config.toml
n_layer = 16
d_model = 160
n_head = 2
n_kv_head = 1
head_dim = 64
d_mlp = 448
vocab_size = 2048
activation = "swiglu"
norm = "rmsnorm"
norm_place = "pre"
norm_eps = 1e-05
positions = "rope"
rope_base = 10000.0
rope_fraction = 1.0
qk_norm = true
attn_scale = 0.125
bias = "qkv"
tie_embeddings = true
parallel_block = false
init = "uniform"
init_std_qkv = 0.0395
init_std_o = 0.0
init_std_up = 0.0395
init_std_down = 0.0
optimizer = "adamw"
lr = 0.00189
lr_mult_o = 0.664
beta1 = 0.95
beta2 = 0.99
lr_head = 0.00545
warmup_steps = 374
schedule = "wsd"
decay_fraction = 0.438
decay_shape = "linear"
final_lr_fraction = 0.0
batch_tokens = [16384, 32768, 65536]
seq_len = 128
doc_mask = true
train_tokens = 267000000
steps = 7509
dataset = "wikipedia_en"
MLP neurons of a small language model. Each row is named by its layer, matrix (down: output weights) and neuron, and shows model dimensions 0-159. Each number is 128 + 24 x the weight over its row's rms, rounded and kept within 0 to 255. Numbers have three digits each. A neuron's up and down rows have the sign that makes its largest values positive.
After each neuron's rows, "fires before" lists the tokens most often just after its 100 highest values on Wikipedia text that the model never trained on. A number after a token or word is its count.

L9.down103:123125153124120111099106141098166164115134127152103198106156129128100112141159107113109125099143147145099180118109142179146177138116126083113139153112115127133110167141100135135117124054114066109140118165126116128114084089134106131161161135140128134120139087124122100144161133126132096140118135137170131140095133118089112097133130149111159162169186138155099129147137122124085104117143168129131168126127127130137090108088143106122094085143109129132118132109156129128095131137092117
fires before: "ed" 22, "ter" 16, "ters" 12, "ment" 8, "ing" 6, "er" 5

L4.down15:135132072085111133114103124082144145138144136133119143127147156124143112144145100171115174168147163125123132166127140130105110124141132116132129139140113108182090125099145139146131130116114127107102122112149174156103161146128104098156119102103108145089107114149127134107154099111140122168134127136076137098158113046142122128106120133104154150107153119109136128083114134117135139093136080112178111135078134143160109150183113093139117092104108141130127135160174173112126106149166131
fires before: "|" 26, "|---" 12, "|---|---|---|---" 11, "g" 7, "in" 6, "ction" 5

L11.down55:131101128129124130139121144141105087142118128118141123133125115104101116124110120145101116137108108175141119121124147138145140111122124114122131137144144094113143141165093125124113158085170116114091095120120203085107138103152152145124128126177151139146140136118127129085130128132164154156096110155180139113140127136103110199101163130107171119116135203152126143166118157162131130137110133149081098123179125155135110097133185138098078134111117173111182148148111128122108137151142124
fires before: "\n" 34, " He" 25, " In" 7, " She" 4

L10.down297:078134116154097137117112128176142155120120109094131112120149159136139169164111105160119115116134164115124145170142136122122081116095097118124145110149151142177098094060132107107149108138126129153124112123158133056137069094085133108150142143083117144098102137143117133135110147149139113111120089144199107186147107123115137130116135111151106090129154116135105124139116107125133124108118111138142144161076129098123081106109085144144137110127133144151116141102158154107119138135148133
fires before: "ed" 26, "ing" 12, "s" 11, "es" 5, " to" 4

L9.down211:119157174102154118099114156144136142186122142157115135161144119093110135153137138107131130107148126111113060165139160147104108154104138168140120142134127152138154167123097079157119128141168140121126135111118140143133161127188133140124122122075098126136141148092154142136144110110123121105116126129112160139110146176074140122148166156118116102140131094115110152186153064126108132141101177125095152107171091112153118114119121121163127111125113139120130106113155151176125150135095111
fires before: "um" 14, "al" 12, "ually" 9, "if" 7, " of" 7, " in" 5

L8.down204:109146118125131133123111120142138107136135121136136150114127116134137096136108134113131111140138116129092138143117149104127154146070101157136112112092109142143144119165172158146121105123151132158113170124125130092153167138069098118120122141109123115138125149185113141157090124127096142059151188141101107121095117142127114164110100173141132097099172108167074110117144139130147173101116145158116123192112125105159110117144148140131171163153103148138189124131173152137123128138145105
fires before: "1" 21, "9" 17, "8" 12, "7" 6, "2" 5

L11.down380:094117085071103124116145130109121099153137141077120165123108149123147188118113149126119113101136121149163131085113152136116123181138118109119109144136114164140083103086146070088130118136087140098109101101132119131131135115149125157129133134123178119118139083107142128151135123167147139118132109107111168140147090107180101121147136108164115132135138176102161095122084134094133119127114143097126123121089112135145158113147098156122123157140158125127054090110126131152118139112098130
fires before: "6" 44, "5" 30, "7" 8, "4" 6

L9.down7:112164144136118132122131113100126143106099120171142123207159103106094120120121154128119119074145128135132100118133162146156180103079131131102126124161039130143108118097094100100094140127121109100140058123140138125139107137097167131106114158121136133158142149122108114126137119119119101111139090150156135101093116145150124125198086126153118140141143154211114137132096130104109121143112150121123147133112117161127173123108130125143130125126125122113110126118152105120122119098135146
fires before: "-" 72, "\n" 19

L9.down64:099101110137118136111087142146177114122104112158138117120139138116130146116161129132102115180062115092127190123157114096144114139126154114178161151144170114140119152139139125103099137111098103125146078160122136154129136154144109094161091115089119151154131114140085180105178090127121129138102134132115105142142129106123103155102109106094111094103086127086160146138133113116105124141123133142138104131134133139071141114120102149150096150110097162132131144115095136131166172160147114
fires before: "." 26, "," 19, " and" 8, " to" 4, "ure" 4

L3.down249:160132117126126149115132157152133114180152093125117082134117079071139119101118168136134155117111128141171133128121129120139128104093135081118111126144122148096200081135120135144117118097096130123111122160149103117126118114143149098127117150124117092116147127126153117155118123128146161127146072168121112144108109097170150134119087095149138145105103175156116182128166204135134132132145134096144145119147134180150128106095105142124142117120153069129096151116137103133105110129111140
fires before: "s" 43, ":" 7, "es" 7, " A" 6, "r" 4, "l" 4

L3.down195:130152155152102121120119124146132167133093132098136141127129169090101133167111136145079091140135133150131150111130132119123138174132107160171117135128173129139108144145131138158136173170142116123108148142121061136130087155119095166080126107141081103127115106121116147153102102136110118137193123078127130136143095150150167143147161084148140111134150146143173116174104129144169144117158142126145136125049128119113121127134080135128149094111149134148135128140106128138138150127094104
fires before: " |" 33, ":" 12, " life" 7, "ical" 6, " and" 4, "==" 4

L9.down140:115155126180149102134148156145100150087117166143105180127154126181144108120135124110108115116111119125100074118154126129107171123145133124104123123132117099147100084107133134144116134145101146098168128101138112116146160128107132085161071111116184085126121156111132084141100135156131169101117149122127136122127124144141115072112145117107127130102106065126101113097126080113094101110130081148127182144133115102123116109121167127109146111151133128151142141141164133158090129120166129
fires before: "a" 22, "as" 10, "qu" 10, "ason" 8, "lect" 4

L9.down250:107145070141141103136127110131102138130127129148139126152130180174119103117110147110112126115118164125146090122144159098138148113134117150140123112113141144133150145147095111103119117169104121148126085084086129083094095143104098133103143108141167166143106151128137137137093123119172117096114119131162115121147124152127116141091100116141150135087111166118112151127125157148129112134129125144154117130175100158176119122178089165153154130127104159155180167156117127101111065119073098
fires before: "\n" 25, ":" 22, " of" 5

L11.down165:097130091127157147130143169085146104132139060117180117156104141111099110090120150143143143132107095116105094130127100121105103157130177097122128120131108127134176144094159111157201129136122103170115123128123126124116149146117117102158135167134125120150131130145144131088091134099131129111093153116101114081129115156122122139098104169085084123101199177169104147115130162107128133114113157135123141112126104130094153117156137158147140128139121101130124117130146121119168125138164116
fires before: "1" 72

L12.down202:137121097128171126129123096154120162136106121141124110135143118202177185134174106137150101161144133135111115103123130137177100114115139146090145179168099093091130119153101149129111107132143112141131160126118135127115117142137170166117124130125109115149062145096100139147163107088129128101161090154116124137120176144170120113149145122142163114169124122147137076113135101120109137113150131161152132136122151163116135144108183076155107119116153105150138118152135123147134115097146122
fires before: " was" 29, " is" 26

L7.down284:144161109088155109133121139128142151124144105143101147148104090156101149145157107114131178084122139123138087129122134143135119135130195103140112183135119165125162119160108119138086151149115109127127134106105121092129137122133171116159087115108104116148100163076083114109081136137119139119137128115136147115146112117130111105107134100130144136095120130091124100198153137150097168161158123119092108150124107150140106093112129103110124118112120125132168105146084092166086158117091102
fires before: " of" 28, "," 12, "." 9, " in" 7

L10.down152:136127115161131105119137114114150102136124151146145148138126140120151134125087114151127109107110122116115052110132117160113160121154142167137145114133064119144151111146128126100126132131132148139141191113116191144120168128136179129146096123190133125100131112137150112096157121161139146132110150133127148118142109137129143126118133097116121146164134107115111125162108097129120161120053128133133108120096090124099089189115156096132144087084155137116119105103168153103098184151133135
fires before: "ach" 15, "pis" 15, "qu" 12, "ver" 7, "arn" 6, "le" 6

L10.down40:102147147108123178127141109137116120131144126116173168109110086169073107130105105136138122121115134107141081148077096165125162102121136131139108143098176128134123108113140102123088145123116108070108118129100147125142089109139121099123162139156160137129108127117139125154110122150140125129109113175139124070053116136148131165139141152123131166126116162148136156194142110131102152112097147154143122103143101128139167089140173141126089145148095117134125128144134139122094150100095120
fires before: "-" 23, "6" 9, "\n" 9, "ory" 7, "5" 6, "or" 5

L13.down112:096116151111177135148098102142158117153140124099127129152097136141115163136117102132165110098126105157147001131125113077168140108109102138133123140143113124129120129134136101103130122095124116133141142118144124110116131166143147147096126077142140121117103176134046151115115097114150129137145122112082127128127128148135124148108094135115155130120148135135120097165114131143162136170106104138100145118169125171139107152125127157116079139107086118134105142127148136143156158136115123
fires before: "ic" 26, "y" 16, "ics" 4, "ian" 4, "st" 4

L12.down121:108073129100079112123122127179148161131153107169110157102078112136091129125107136131118158146147154096126152115149077153140138134116122105147114098155140151126129124131101129140129099155125073123110173085104149123100093132177120112120119114081134086145125141140148147085090142131135113115125129138107133143119136109074127104112164132134123104149129120125169127139112164119110127147161114126105124124134132111178099222127166144130146142106134088120170113123158129134121095127108138
fires before: " |" 23, " (" 22, " " 15, "," 13, "c" 4

L4.down301:130111138110157136118124152101111098149134128126146160112138132152142125118129142162099098143114135117110102141104109141112144118166151109137112135150058110152121123108153116117129108129164145124123104097131109160122158155128134110118118159136139125097107155135122130087131132132123133107104157106145135105154095136095127081100102098101121144168143196161110143171150104128131128118102084119170078137056103120119041176115096114093141111126118128098153084121137085136107149143132131
fires before: "ach" 16, "pis" 15, "qu" 12, "arn" 7, "ver" 7, "ast" 7

L12.down392:155100113102171136113167103131099117110099087119112148156106115122141112150119103134122122155134142132132147115140133070141144095106116076108146132155117144164147112169143083139062179117110140150161135113119107109155091140139115131120092121150125123084138134153165124111141099140165102139124090153144117072117112129129129151114097116111102103099148140113131131132111137177093127147133148115145151127074133154143119160132142174161152143170102092128139191134114155151102141110156121
fires before: "\n" 99

L3.down37:139179123113128174094085117106110136127131130121101130150144137133161116094102140122118146166119150111124096113134129150115175142110124118115147129138000125138153128116169175118120147105162121133140104137122153114124106111162156127119123140131110087101135137097160147145142133185111140168131155129124117090104107147137083102152137114124149169137101159131089150116126147143123113154104154133105111133141143145130143082097114124145129133122138153160181143144118128138117129117114073
fires before: " |" 30, "\n" 23, "ial" 6, " =" 5

L11.down195:129091139133117120129092087080079144092107111121103164146131149120162139109160106165151144151146134083084094123112141135150131100140120093118119122102108129132133132098136130161173131112090121167141091155093114156129132144124188120137146121149075157122158144116107135124188109139133159116104159145135127097145144165137130169145098118103143145107147104114160153077073155131094140111123108129167117111122126130133082125136134131124135120115128172128131141076143157116111144161154162
fires before: "ce" 18, "g" 11, "ction" 9, "ces" 8, "ald" 5, ":" 5

L12.down285:102121142131072154100108131109129142136166154104164110069132141126138096092103118122104101089087136130091120166168148155143127151179130129136108104105178132093101171143119088110122135135150123126112121134158061140093108115127146146156130102135090123077136161130111164156147148133126103136127103135081122163092118115109167153081101121155114141113102152163151119130111131139122140099127112132087115130104160133143155108112158148093126138159126109117118119083109091132132115147119129
fires before: "s" 88

L12.down62:125076126141160097150122126133119137122081147129132115136091116129146134104145154132103150122063150097135094150091141104132117110140112133153140123107160115113135092149096096085097181125134072162136171119095152142140116142154157174126150115159107118156125161163110113082144122154146112155122148135162132093150076133115112152121159103145122105145119134105143133123089151170123130131170099127140122093107134082118105157129103170146100125112112096092109161127099147150138159123117104
fires before: "\n" 83, "c" 5

L4.down110:164111143132092114139129087106129152120094084166132127125136118105141121125140103091103099115157119072132074141129117139094141112148097140150143119134099126168101109162124104151111098135126137131089110121142117098113127132152145168138127120114128098089095095112123106142098120102122152168145176115136130135122163099179097106189118162129113167180162131112150163134138123097072086150097148159100145119137087116127145125108159124137124117157160117088143139149116170126114137125104110
fires before: " a" 19, " an" 13, " was" 10, " is" 10, " the" 5, "er" 4

L3.down104:123120150129155149123094115109119120145142112141108126121183153130123119091131146174134145166105148108115140096157148133119131076126135111134086140159106163129084124115120141141149112168133136102158123126137100137130144103170103111159128125152136157111122115125129138094076109135130089115130143140141154146105148107091116157178143126136091101199162168144185141097095138152111117122148127150114111171149154120177130172135104088140134133143148132190125151127082115116112124134133077
fires before: "es" 21, "ri" 14, "ed" 13, "y" 6, "ry" 6

L13.down155:160117169131095118115148102117118111145157133146098099157120150101149160147114119117101140160152141128181070135086115128132136119104120154148122129142122108147166183107158148122097136079087118153127119120096169140101096089195155104142140133117091108162088109118111119114149148138133104131125116130138082121130124162141161131134098146075117122171143119123134087139167146163145093152146149131098147097171133131115138107118096153163096098114148157135141142118126122123080109121122125
fires before: " was" 25, " is" 18, " has" 5, " also" 5, "ific" 4

L11.down375:106135097110121117106152152135153125161114116156128114122138127178112097150136162125114103116103123093153043154093095152126116118118160169135122133148096140138115145129170139164076132114124094127089139135130142121140134132114118139108109196111122139139135122123118112139155108124161133114149157107145147137127076140109105154136136113130122110141118079115130137158141139134119181129138115065161083135156155056146118147160156130108138124128164101100135108135128143062142119121158110
fires before: "as" 31, "a" 14, "or" 5, "p" 4

L12.down125:170142105081127140127094111131120115159146149123103158119143117131173141129130070146125133091137107123121207130175184143090112131117112131106140088120099131139137142121102148101118149129118125178153084170152147133124162142105122135142139165121108139175141134110151146135143125149158144130135148122115142139130140120148121131135125126121149084056143092152113116140112114093107129127122143138150123135121150145152136102164138103109155193108169150126090131124140072143069146135129158
fires before: "=" 32, "==" 16, "===" 13, "-" 4, "S" 4

L11.down283:124113130156113108143126136133140106106141141103158154154127114141123152136115150138169165135139129102122051160086121146131134129162099163129139096168131112123126121129108138112094149114099165118119139137129120117155123128144111094155138118140131128107132085105117088121110126101106093140194148143143131097133120113148151118142124148119142160166150106095183158165064119137177106113163129134130095101167112100134076147109129148165132143146086137128146160086078081138097120134138144
fires before: " " 51, " the" 12

L9.down42:190191087121098166137106123123125112150146146115103117071121115157117098141144164132132140180114142108121106134105148105108117114089157130119139111128147153093187133101113122124147151087126131099093163093126109107107124125145135116138126138140105135112098113109145154126145174138070135108137119119091115087148170130136159112143137105130133179143176140165165149170118081127149119121133095120121157143158147166111160132123130106139127127112123136084111161113155128106147144118115088
fires before: ":" 45, "–" 32, "\n" 4

L12.down165:152082121153160166153120137137084130135110111127130125136129167114087122124138107118135117157134121140081000163117116112158109126139127133099120125107133145107162138148121125115145109155078120164136081131090140115104122157115115147133149156136147120148117125146120135106134132132126121118130145106122118137089117107156151151135121145149078155121129191159116144166129135155130102115137143134104128137127136093148132126105151096157141147106146149129153133153185123138154146124095117
fires before: " was" 29, " is" 22, " has" 4

L12.down325:177173128165096177144154133118112133131127088155144124186170124077111105120095110129094116157139111146119075115148150129129149168116100165113116133132089119139117125150100163129140144144089137181114145161159108170114134150162079109161160157130185159180128129099160144124130125118135148151144125155115137095139146115111135107099132127097128152145119083174128160159127092118129149128151110141153100111110134126104151124152113128128140144137161112176107125122154119113127113129146134
fires before: "===" 18, "S" 15, "==" 10, "=" 10, " name" 7

L9.down29:195127101082130131107110129132112112129122070135142133161155126159124114119094178132175130116129118151125166118140136138116103167126153113108127172153157131077144101173147110128132137123129149103131099153162102162139088140137112139109156142150076163129161164112103119165107138088129127141156138141111098121110150158114113131127128107163183162137109119156103128088094105123156153164172132108143118155149141100143120110090084100144110138139161109138164129150105117139135116103126106
fires before: "r" 54, "re" 11, "l" 11, "ra" 6

L13.down261:127115136116144130162141099117133121124147099123137105054137134113127133154151153145104095158110106137125166144153158074147108086103155141146123107140156172114124129162066122123132120140132103122096092106120142090171121105124149136120139120143137077168074114158095134106160134115143104105100171114111123110098089130149140070115152136095097122138140111176143150126096133102111155154118180110112112132121146136130160112149120153101118086086112120161117145153138109139122141109105103
fires before: "6" 34, "5" 12, "7" 11, "8" 5, "-" 4, "qu" 4

L12.down394:119120144158115148086104157085124150121108104141091113159143127159123112124116151125117142147110131117128129152175092133121109110156140134147162140136151152182125086165112135122142126087125188123147143114131128111124123145131125139150148142125126135178079152102068137132120142135127100131166113091114082092115130096118145156132098133121094165144143189134176154116135079172106129165131101108131142111155119069130124102103163168158134124150106141090120158160117139099122135120154134
fires before: "ent" 34, ":" 8, "ents" 7, "ification" 5, "if" 5

L10.down151:145144166138110107171124120151110114125109116129114125146089126134115092142132076066058095135130139108091123112103135080111133119110114103146153108147172135094140143130125117107110153117136094125117156147156120129122141128099133129120156106099115062130069110150106136120129143112162138152082148091160138103077121092140096105150136129101132152167128173153151095156093107147143153160196142121130148134151136142119124100122154141150104139125115102099121111129167123132130126141096135
fires before: " |" 27, "3" 10, "1" 9, "–" 8, "0" 7, "5" 7

L7.down367:133145146119132126107102176099152130129106123157108083152134168127136131100136127141133127114145140118108115141096131138070107092132135094102152132118140125144098159116142144097073136134147116149105144124168133114116115114155128148135144144086166110169118130135136156111162121133138085133058166117111115154164135119143099112144130162141123135172138074083130090127073150177146119101141109077104150116142109115108164176120159150167108092135124145124100091131099118150093143129134124
fires before: " was" 31, " is" 19, " has" 4

L12.down14:096129144162141161102159115146113160132122131127134136130116136163122144156105131099130155110109119144086079147123179160165141150125100133113131133144138144137144151117157123104129165108135120157133142162134132111126123122154107113099121077165140120125126122133122127084143124162084145156128134111143104133200159090138106134110146121117162109158117162096131165158115136186150146143095133132110110106158137169146142118180094111116145144147122128163113078128093198183093122126152114
fires before: "ical" 22, "ic" 18, "ics" 17, "iz" 5, "ian" 5

L13.down182:150152128146116119139136155092126105122129105146151136122120152133110107091102113146125126149133137114137220099115095109144122157140134152100143100137112123154160136147130062127125127115122131112130119155122136158125103131154160138138128128131123165161103156159130142089073102104134107118102162133137157125159140155117122128138160111111116137116110039146094129125143110130067136125179169080137136140108105133146141074161122160112092120136146122167149129138157151150138153177132111
fires before: " as" 29, " to" 11, " in" 5, " Pro" 4, " for" 4

L8.down169:121096165151097110094160145097089128072124107147122113087140149108093090102141087082071094091146112146119129127170120164135119143166129117112113149105166123142100108147103112125116134086157107089155132109093158133108099118115170136161130159127124132132161128170101153139164133125128150138127099143131124156157134094139144116145114155143134116106122121178123105135124133143151127119126088133149150144117120147123137138114139158138075078131138130150173170140109126132109096067096127
fires before: "s" 67, "ed" 5, "land" 4

L7.down66:134155160164105097119119095135108143160123103135133183139117157144116108112137127094131153129129112131109135137109115095137088140115109151111122160134148105124136151144138159135148107112150140149080099136120165120106133124161164141163133097145098103104102109141118110169087092130110135141142116124129140098128141162123105147156137126115128112185068058177132152141142124119117118111131167163104139126135099141123136164146159111098103126078186130121140206112151133153089108135152117
fires before: " was" 23, "l" 8, " became" 6, "at" 5, "al" 4, " had" 4

L7.down8:120136111117091136164122113159118171130128105159127164140093074166147092136141105118145132141089115127065142129085112124106154110124166148126123118139160134163152109130141125095121114132151118125119125186148162108111124147154166165124112121159148116139143098138078106165130115180147097120125128121140174137157092121114079101129151130177115102163142143123146123110125113175093137178150121098141128099127094143120101103140120147126118112141055092127132119093133136130146132136159130
fires before: "5" 28, "6" 28, "7" 13, "4" 11, "8" 6

L7.down90:105112126099137170089114095121118181144113115107089134119104092150151118128104113082112183149132122158141137141103070140123113138066180128106153149137175136148106128106162129114126151184094116114153116105121118136116137158110167120132137144104124150145108110104116107145114145162158100120095127114157126115164136121110138132147116159120096092133149157091166124103131139098086153156147077117112129127149141154116135122135141166131071104136152106146108110116101122157144170130145102
fires before: "5" 17, "6" 13, "4" 13, "2" 8, "3" 6

L9.down368:137132157136136135135116107135116133111149147130117114118096154105130125135134176099117176130140088141107113117132133130167144123144163142131109111112105150156120121120112136121145115138085122133147109097091130136140045150105121126130107100137105107126085180160125124120143158112181121109122144099109121182105176200160151125118141127163133144140119140170070113123125080120090144086095124074129134127132122142151162136082126090093133126151131138150105155149146102135155101107140156
fires before: "3" 26, "2" 17, "4" 14, "6" 6, "7" 5, "5" 4

L8.down382:112138129151146120124121136191146111134150120120117126067129124134153116131093126110197089150187123110133150150099108135124150118119107113145117150151155102156105138147133096116139141112187132153113117136130136109120153085123109161139111138157091125108128153125154134146126126100147133164127140100129100145157063148107100142105094132159143126068168070098111154153167113127137106106109152139096110141098121093160162147156137126169116112137094122136120152152118084122166141125138146
fires before: ":" 27, "ec" 13, " name" 7, "igh" 6

L11.down92:111172093134141131143166080136134103141119142115147162086130142124130130153164105099099077135121135137111099129136135148104151076078101106123116069124138145118140147127127128130140172152138103107114143134122083056154132124159148148128148134126086094128129119116134123164137131144115086106139179151143160125153103118131117148112140151152158143173163089124118121144124142127133163152122137169136097092152059141134152124083113155105143142131133134134104116127140142102086141165158103
fires before: "6" 35, "5" 9, "hip" 7, "7" 5, "=" 4

L9.down49:115152137130152151117129143171120106110150131149138157137119109112168129103164123106116189120148143143127091095129125127149115134130152105130189138166088158151125123128151143159141128141145149132125132129147165094068140132131164098102166126114099190106138099114126100120125083106110175116156161146081149094132070127114130120151157156124150160132157166113091115117117123120093098141143167133058113116098111124127149135133148119112134127110142134125165105122122126188134113112108140
fires before: " |" 20, " (" 17, " -" 8, "en" 7, " –" 5, "ial" 5

L13.down237:090135121136189180108142162121122154153108118123133103169160143159165128163133129130132115137142116142152205142105126084117117119102151144173158151102153132153093118098167154099126125157125070148077128140126121103117153126111126091144144138122108160126115131148115124143118110160126131120140172107108142135132119094106105141135112184151083137199133092146094103124120124133125109135151133155100099134134132094131103060097123139137140145110140119111125131168105144105124119134130108
fires before: "o" 18, "a" 14, "as" 9, " G" 9, "an" 8, "et" 6

L11.down264:097093109157128111108120109108151096087150078106100133130146159152124125119118172121100131125164118102109161192147116094156138121157118121128119143112162154124089106140098115146129137099142157135124141132150084164163122095138143110110146066117154149153142139099167108122075098135162096132113138144141131157119149102124142122132103133141135061123120120127156144124135120132114148168162143170107103128141141160104127072145130167170083110113140161109149182145153138129120128141130131
fires before: " to" 63, " him" 5

L8.down437:146048119177146090142110115112187151138119137110117131090118111100102163110082130113147126111128137082147121119167142139143095137130127134140114123197098141127116148158072079116100150140101113083144157162131112147119120090139105115164144119113177144124109087130115133130126135130114095114123093146125113112133097111147117098085137167089124135138132093133122129114105116150139123094153101171119141096133086134144099155131114122155155131154107123102101107100116157155139153105115129
fires before: " " 36, "c" 8, "stit" 6, " the" 6, "ternational" 4, "ter" 4

L4.down17:147126132110150139134134123088126150128137140114116126141156126136105147155091119114136141127134147119164124106117099117108141161120091116137137128139008128084157171100118121137142128126124155113095075107113135120144127132120157125125136155125130135115120149144128127115080117130137120167087136120140133159156153177103131119144134125082143094124153031145105128127107121117098121154109120088143126144118123114146106096172095149125096152091165130125131107157126123160130120155120187
fires before: "act" 14, "ed" 13, "ess" 10, "im" 8, "iv" 7, "is" 6

L9.down10:111158154131130127178123091119090123134125128172111123107132127136120153140136125126141122098124134145120167108142145100137135170135145103130116102117109114171144141129140129132170164160107114147104123122128138085155198111158118134068120104164100155171085160098125137158098118168084107141167092130156148113118129126181120146173142108131113164154151154095141141169106163123122124101134138120131169130127062147144132108090118099125132167135164123156162146112131119149144118123143104
fires before: " |" 25, "–" 11, "all" 8, "ow" 5, "ol" 4

L11.down84:156127147124158116096162132124097127153139144136108099141128084102120138144122144138097159145112126140108000129120118115126118130185130089100114131154093138117127119166102108124154134097107112135106099109108173065182151155141106102093111152124120159113100093150148164150125120112127104163135113123127100097092113117145141130141143131114128147149141155140118119179147164121116133113120138129108109102125126121165150114081133114096105117154152148148151139154142115132146110115130137
fires before: "\n" 28, "The" 14, "s" 8, "-" 8, "In" 7, "===" 7

L11.down206:114147134124162138091145154101163155076118124123154136111127145154104133146139130135127128100086139129123247123122120100126127067126111110106111099166143116095155062142079146124081135134143129105119145103137161132099136109110126145110142126113109172110138111086082130108128140161131117145103108143145136157161090104121122114112152138120104117129131148132148090121139108140136114119158116160103136118123156118138128082136103138153129126136121078168096136133121149177137154140108113
fires before: "ed" 27, "es" 12, "ing" 8, "ion" 7, "ation" 5, "ional" 4

L8.down249:106139128114138133112121091105170144045123146166111140131093128130111168096121090127101155119116133111118085135087104152178119169147152102133131143090181123147209153122152147124122115122126139134123141157092128132072135171104154100116141093136139150149115145106143108119131134160109133131152142166153108119120118134133123100123099143131084133176142162134119140158132143099107142092115119113155138122134094120096119080145127117101162128096132116100125136102172133134118157113167128
fires before: "0" 86, "1" 4

L9.down144:138166158121123134151145142083107159090159126121103073141157145143122127116149174125123139099089105107144085133133127133097100142158137108112148089100080146128181115109079141157130129133123138176142145133140111125118109135137112120169154108134122151158079116185136096125083148128129152133107158117150101098147116171110136148104118162129114115132128059126118050133122151117132099098112115110158099133151092109138131084141152111127143156154159148120121136127127108128155129125118116
fires before: "ess" 21, "act" 16, "ed" 9, "im" 9, "iv" 8, "is" 6

L12.down189:140083139104103131087141078170107142115133148083139134154142166106147125123134158123097108170137139106110038162143100106144120129096121115106116083091123108127123107139125137112159128109146114142138093128126155138123152138152126155094165110172120099153129146140115122081136141082140144128060109147097118111122130094147150155117142096170131140155171132102142141116175095172103105129150141150127124154154110128161148143093150123148107128114121124151150132083107133147106134113129122
fires before: " was" 28, " is" 22

L13.down200:169129055145123122138120104137123117129164120138158115098093128103142109164136133146120151099141147106152146104074102110122125110114120129123129114146137148174143166091131103088115142129105151080130119150140162147183116135132104157142120103140152120139097093156128128107179131161179135156113116116145139135108069162091094129176130154135151140188172108138131137135117126133098131137125162072142146144128153112105136108142080155142134131110133093126154155127098134082134145140115125
fires before: " |" 17, "ate" 16, "and" 13, ":" 9

L8.down159:139179102120107156110090121129134078079169159118122129092129152102128127121107157125107149106130139155080053076150176104142100106135113170156100106149080086140150135169093101122156069089084146110132115142116128134108159143144109144149139108127147115141107132123125097110150108135108088120136151113110148136097140100164156149139131118148110137134142116137107143114144092158111130129136103105156158100112102097129099121107145124120138127127117151127099116105137107141156163112108165
fires before: "a" 52, "ac" 6, "us" 6

L9.down421:078146124146151133109142094085181126088094112079123171094103096104107087120077122078088129108144140116136084108111084120091129108152148141111090110145141177113135097186140129135141128120107171109126119115111098119120153117127116126111104154149137152125116114115132115123090118143105121132115105115138124137133145166128129161134142093159114147096112175148135136106122156125087148133114138079169106137132100153156101166124115143123068159134117118118128111127098110144142128115085128
fires before: "\n" 53, "," 4

L10.down81:106092128142169117127117105148109145119140111147131142135144112088152093126121114065070146130132112107122051106152122142091127150113154109083132107169190121076129169103113131122151153154139123086155105149118156132105162156136106128122103170092097116157134138144125104099125112131126138127132146147121137135125114102118137095130121109159112160126145194117067121099152136132136134106106140107106141178138159139110146117124108148142125134112099126105105090159139108096093138153117107
fires before: "1" 68, "2" 13, "ur" 7

L13.down266:122101125149129072145125163148150119150131094151121153167124163124117180173151157205136110116149117151097075190122089113104155133114111112114158136086131123132121102138155130192132112121112142117171110126119094117106142129131118134144124095138140131129120142086135121086207147104140176149166102157146112127144143118140155151120120149142103164153119149170111129133121123120111151116155144122105130112120113129146145122160108133122113156115088132082172115135135125154129127122143129
fires before: "ely" 17, "th" 9, "um" 9, "ion" 8, "op" 4, "it" 4

L9.down138:142168133102148107090127133115132152080081126067117137126150114162103132107144125151104124156125136133101057129123120098147139075156127137138100095131078131146150090142179120171144127117102124108122083112102149142137119124131126113126136163120106159164132087137131125160160146099116127144125109133120162113119071156113083113140101137140102170111125157153153150114086127114114140148123140105098108126138113122148175120097158167163123166139154093140133107130153151162125108125113163
fires before: "\n" 46, "-" 7

L7.down244:123144114124144126115137120114111138152127122140137122136113101109123109125140133127129114135120109137119073128124116116121138114128127115107121128130000104146127141104117122134152151112106140137090127106142136140116093115114143122118125145113142126140137148100134120144107158133120122156130130087134136106126136124123104124138161137130137121105123111154116122107143101146133131119105157126119150140152144117139127128134126137125119114131146117123118136124147110096127108126130122
fires before: "\n" 58, "-" 9

L7.down398:145120120133095100132175123096143085160097149120139155139098153124108102119123140132125117109132143124105158135117122164118133087101045089091146124144075079117082132139104121163143135148178133119096130097127141096093145140131156129121141145140132123154122140150131113155110096097115129126150166128138138097125129111167109124175115154148122154174109126124160119116149143145070119122148160105140178184132126118105137119115141099136110125127162151185169134120126089139097108121118120
fires before: " was" 21, " is" 14, " also" 8, "\n" 7, " has" 6, " had" 4